From a checkpoint of a small transformer trained on Wikipedia.
Size: 8 layers, width 256, MLP 1024 GELU, 9.47M parameters.
Training: 167M tokens, 10187 steps.
MLP neurons of a small language model. Each row is named by its layer, matrix (up: input weights) and neuron, and shows model dimensions 0-127. Each number is 128 + 24 x the weight over its row's rms, rounded and kept within 0 to 255. Numbers have three digits each.
A block is one neuron, or neurons of one layer that tend to fire together. After each block is what it responds to, as a language model described it from the Wikipedia text at the highest values.

L3.up187:125139068131144123130134144102105113140091115123097131138123140110088130095124166127080177140155094125131152129124071115082130137127158156167142111138122128099168097148130129104145076127145130109154164134122136121122123171166128118084069114166124142110123114132128139106095165158130140117122112119098084148132162104183133151153120102172107169082115082123129109095161147115139083097118
L3.up355:080154167120162134172098108088160072141179140076158149100119144110154116134125109115151116130102160136131117148093135143144133151151138134115093122129119142132142130138105136137148121109121160114102141140104125199156111150167137112123100128111110093140103119098102175126128144123105133104131090115127126106111138187089113109171145101170117110124124180144133181114150152115122088094138
L3.up426:152144129154104103121103151123108160147122123133173117122153127110125148148124143121106135145153108106096134124146105137113158137118171147129159163115130131155139138160141096120085124122150121068095152155078093149134095132165161100099152133142121140132101124104101127122109116108156118172127130127116104138151105140138097116144122141113130114111093154091134106127102135106129124146122
L3.up559:132093085148125144151154139112096123148114131128118105147163130121144160124125152115092109187126104087134133125101119112133107110113199149135146124115122169097120116159103124130109167095106146106134105098126104149115135140132152112091159093121137143106156119143131090065125167089132090147099120106113105137160103130148116170137089131119097088121131109117081132173143134107158121140130
L3.up689:124154113156138153123143156097135136147150111125107126107134093061117137125149126104156183141120119151123155147131136112128144125095199119121096108121159172136163105133118119124118112119090124128155124109185119100187109160142107070088147118134106133127139109117081139148124109115165181110152109134139109171173156136159151140123073075155083141135129126144077087149133113127141116146149
L3.up710:145104156150099111133147144102127143079153125155100123116102098146169151107124179122141130129116129105130175138136124145127140158144123142183137083109087121096142139128119110132108119122107169088125097116110175100110104152139111131129142109138090143101111112114119102124143126110146173114134115128096163145151128117084140128114154143124121126115113143094093164129116148206141091149140
L3.up783:123106110100112036150151103130164123150141110114133101074140110096116145115142118128121091177128121109146165145124161101172163134112158176197124137111137124137146105109080133120134114130150119100152118087148107157109133135148172149127157133136098126135142122106148102143141138123143156141113145121113116124129133125112107142093135164170105145116105134152127133179121122107175160131181
L3.up974:150148116102170113153160160117110103161128113143109137128123120106132113096093139129178126122127165117108123118116128095121092140117154177179178136119143129127162124153103132123125117103126119138146117132131126146166159155130129141174189146130125137128142114122131100120146160138140099133150139151119132141126151168158128082134130091144147136128120126139108155146160120105171084133124
Description: Before a number. Tokens right before a number or figure is given, e.g. were, had, was in census stats, Total: in infoboxes, c. before dates.

L4.up47:102135103139158102092151120125136140114133107138137119130139108141162157149122171150096135139141142144094167169103090102132091144147102139136177161145104143185120189161115129146113147137126127144111148120145143100146117127121124111126150132105142123105165118076071135148125142145126136163095148144135144138114142098075151129103101161126136145149119079142118101149136132122145109126116
L4.up108:090138146128176091143135085059110128146126113092131163122165130108150197128132143103076131134128135121101155105119146141147129112158126144104146089173133192141157109141103141156130116113155167164102110107113110147148133141155170135109181119146131144125122142153128094127168150149128132132144112181141104139108169129087125116136128155129087156112119127102149152125130185091110114131112
L4.up180:111170116136129133076106125065116182109144125116117116168156165129104164124106106120116131090111126125095133101127127135118164130129110109170095139162128116159099104135096158149137150082152131152087094155097086115148180134120126129151125113171094121141106145138124177107120118106161147159123121103129136151137132137073126124129132151143155162124150118113114140119090140147142095147141
L4.up244:171127126115126134129122172096121152119109147096125092128144145141098095155107135116110121128148126092160106117084110156139118117109103119104111142132101114161152119111174151184123139156124124154139133112100128123135123138101135085135146142110117152104116118130149103141121119080102121138092145155103113123108110141123096089096097168133098124126138065121095074129169102116143152110126
L4.up530:168154125135103138081093111108140148098126119106119154142127132127160146169106142159146120134116139110129162118118147133119122171108116130156148181162124106142143102136136134161057137138149120143076126143074165167143154154164151134167116113118142144139115144105095100115117113124122138157118115148137139119105100094148094106097109123117120176130088150116129125131120116121144134124098
L4.up668:180129145107112120121134131154100137151145150106167113180104139104122151145125117180128152129111122149102124161120164135095145134119147145143124129147114119118117104125113135150106165150146133114103191177171169092208126114147139132095131069117123147164157139104138116103135135099112155156132149134095142168093125093093110151135139105150157121158154099133112122142174121150164124105109
L4.up940:126088113172153090121160096117172091123177159123095166164123149139175140144097097103105142112101098104128144114134111136117125107137125178156128147134113108153133101120115119144083145147116118108091165102156120154154100171134149162132115124130123127137109136168142078120128096100113153154102125092122133117140153091123138092118136131149096122152130127143122150154128133115089124124116
L4.up980:129119145148133125138114128138133120136122134126116127154121158164150156124117132127158092103148161100107106139124179114094126147121153125118160121151133137150124075137150106183095078119130163151105112161102144103138128207148148154130137095124168116116135113130093105090101127147094126108116103128122123124120148125106105124134124085100121126099106123123068150123152113106113140123126
Description: Second word-piece fragments. Short second pieces inside words split after an opening consonant piece like C, c or St, such as C-red-its, C-l-ub, St-ep-hanie.

L4.up149:141109118083100070140139103083143173117161114116108095128145098112110161115107114128109103097099128124145149064206107064105115095148116166118134106150117092147115093144136113109122146125103172104148128116136122135140117156166104116124113101115131131124171139142163119128105116114125097144149160114122160119125131186114093114156122130181105131167145109132139102097110111123084136139094
L4.up314:118168076119110150112148138145119138103130118147150120126134104101113145171143107158119125129096130101091112090094129153144118137154149142154113129149141132125096126136136131140130104115118123159162108181153131143140167121140146165180138110120109114138145137172074085125096092079146140178131102071128134140123114125148111141116109125148140096120114155093164136149146112108149130108131
L4.up325:102123094104082162104145127145097138094173130095143158119126136160183129142118153142144121099107113108085130140168115167145134130109140149121136109134126114119100104145130175117120092097118137093128126138102086140151215195144133127153097114130123152112147156156111100181120142118155162123142130134075098088140155139125113180168145147182137132138109146110123133104141068143119110132093
L4.up415:149132147117165150140121159162144158150163168171148136129161127123118150121125141108107117156101133161098086108106145148156110163104139184114107131140159133119102148167137136098142128133146125163094150117138102128119165143136105132141067084162142112099149117127128167124111139094122149163138133100150078135140135171141161116123138121134131106120091127151155120164124146109157103139160
L4.up427:103134105084113135128114099125092149147177109110147143126105092094109182163139116114111121100157160118136126140058149100125144126127120129148077127097117161123164135125147096132116137124132115169126107104108095145109114111143154117093120144154114119086118142142125113167146110113144149086132164141076122100156144125104125124152119096139103154164135086141094126123089130152119138112138
L4.up664:151094133148142124134128115122155117156131115136132130131150125106119134175149112132121158138106149144148149110139165143118118106111134114169115147114140173097143109108094096121137140108129091125147123133103123103155170102156122172155137100181135138108124116112140120103154164096171117159108114089124120142124128145165095118123130128116135141169169128174104139112144128107123108107097
L4.up715:115121125135157143160150102142116115110130144093077087152123170162104149157150125158118136111111112131103100079116137134137160135137142130142163105152143130098123118159072115137107100105157112128154120124102147154116113119150141118168108116139134182108142161146147139104139091077122097105109121149115166160110164157136131085113125126131141147139094116139118103136191127089174123143109
L4.up1004:164148142131157103120131138131134130139126122142121111156152113136171129133090122119152133102130097117134099123120181165165140114116098155131095180101113078125123128112147152158069142128158103127075131133149171100133105127129148123143105144113145116140154163130127106155147137107108145129106124153123131126174153143087111113119141112087090118152131125110136117151167095115034151109100
Description: Predictable mid-word fragments. Word pieces and short words whose continuation is nearly certain, mostly in templated infobox or census text: E-le(vation), r-en(amed), (aged), age of 18.

L5.up988:133161093125137121111132136151120117131111134155112090170127154130151137145101181119173098145139120116113150142152128086119126143133124103120134147143114093097125186123166145166110129095129115121170168120101140087074145182127129096166085112118131117133119134224137085130143106153103137106083125105144118100107132132088156106090085134116129130120106147148119146162165116139097161129126
Description: Mid-word subword fragments. Middle pieces of common English words split into several tokens, especially re as in sc-re-en, ag-re-ement, conc-re-te, also art in ch-art, u in grad-u-ate.

L5.up468:084130127100152145165148089127139091138123143156105119151118109163102162099115159179133137134187127125139128138075116117153111144129131147145115168117107107112093122143136082105143148133177145123107114137139112112102138147150082144157139093166088137113072152164152143125081137104110147137085157175110121125113200140157137117134113175135129136116122144106141147120150129131128131158109
Description: Formulaic boilerplate continuations. Highly predictable word-pieces and separators inside formulaic Wikipedia boilerplate: census stats, infobox fields, tables, e.g. c(ouples), Histor-ical, highe-st, C(eremony).

L3.up2:131117146154188117125171126121134176195118106152148131110121140133141146130133113103139135161160100086105156113133162139101132082150128153172161097113111122145118146144124126112134142124119136178097149136140092124189138121112149126137119118113123125147101099108126134122167135129124170101086091129149148114135174118117135091112112126085192170119114144097094171123141152156101127159097
L3.up73:106119099131167117150148071149128067129094120133161125165123139100132127095110132107121149129120114120100183100139143134113086130114135151130124141141125119156048130126098124113106134142141105123083134191128101152110151108133107166157161085173122109120128096137145100071135130120129119105098129108123156123158154129097112104139136119114120083162088087117119130112141141136114139123103
L3.up383:120103108114157135125135092160141084156114132123145116164124099167144160146167155131112123121170153134135145142171115151169131085147133142127154126145117131126146119127139119077156140122136132134161101115134105125141121153151126119120118150159115130108107116147083105071146156129146113142122107155082094105158165127114136113170157142121152116142102080115119104114123119165124107142107
L3.up584:119111135092117165116115109176119122153177149114165112101115120122105138118147123096144140112123110130102133157143138161155125133129121167153147155147099099129101120119105153139118137131095126140088125113149122124138149132115156115088118134153103121110103112138151113088147138121099150125124109107114142149122146121113114146126121124117086117070069182128129092112128136154124108147130
L3.up596:112110106140122151068085143150127094168092139125115131151132105122122126110115167138145125113110168119109152107143155128122150090139098095125146144124122117176142127138128109150124156135097147144121148103092104140147121112125129141159121085106094163121114152128127102084139160110161125124125132134069118146141151137123111129137150133102101146086154117116118110088113127141145140138111
L3.up870:169113153104122127149129118150088151111098112144108131168120162159126145117068136099147135130116113116160118117151110112159157122161115114097146126120132169123127125081125113125121145137124127152139174151122150097134136165141130129126135111133121143124140140112143151117121134156143118163107143117094119123150106113065122091136083141098132103136119097090125124102113112126051153096121
L3.up985:126172109099140124124065111126122157163132132162153100146155109116132142141158130123116151126149136110132121129149142133080159112092073113141117100143096154122150136126128118159170123118114098142138157122125112150118138097133146147121114099097159138167130115158123122111118142103092106178118103126175165164135145151109113088127133104114098140119146128114139124107150165154076111137117
L3.up990:132140140131137157113118104141133127107127125133152134135107119130077171106174102104110132126151129128103156117157154158128161147151093125146148165136124148151139173093139098095144117093107119138112149169156089140123182131120134109111148145140110087088197126141142158101104116077117151087122105131163142132088134124102130099102082165098125131149164139095141099122152149160149106085098
Description: Word piece after d. The second piece of a word that begins with d or D, most strongly the apostrophe of French d', as in d'honneur, coup d'état, and also Detroit, derby, diving.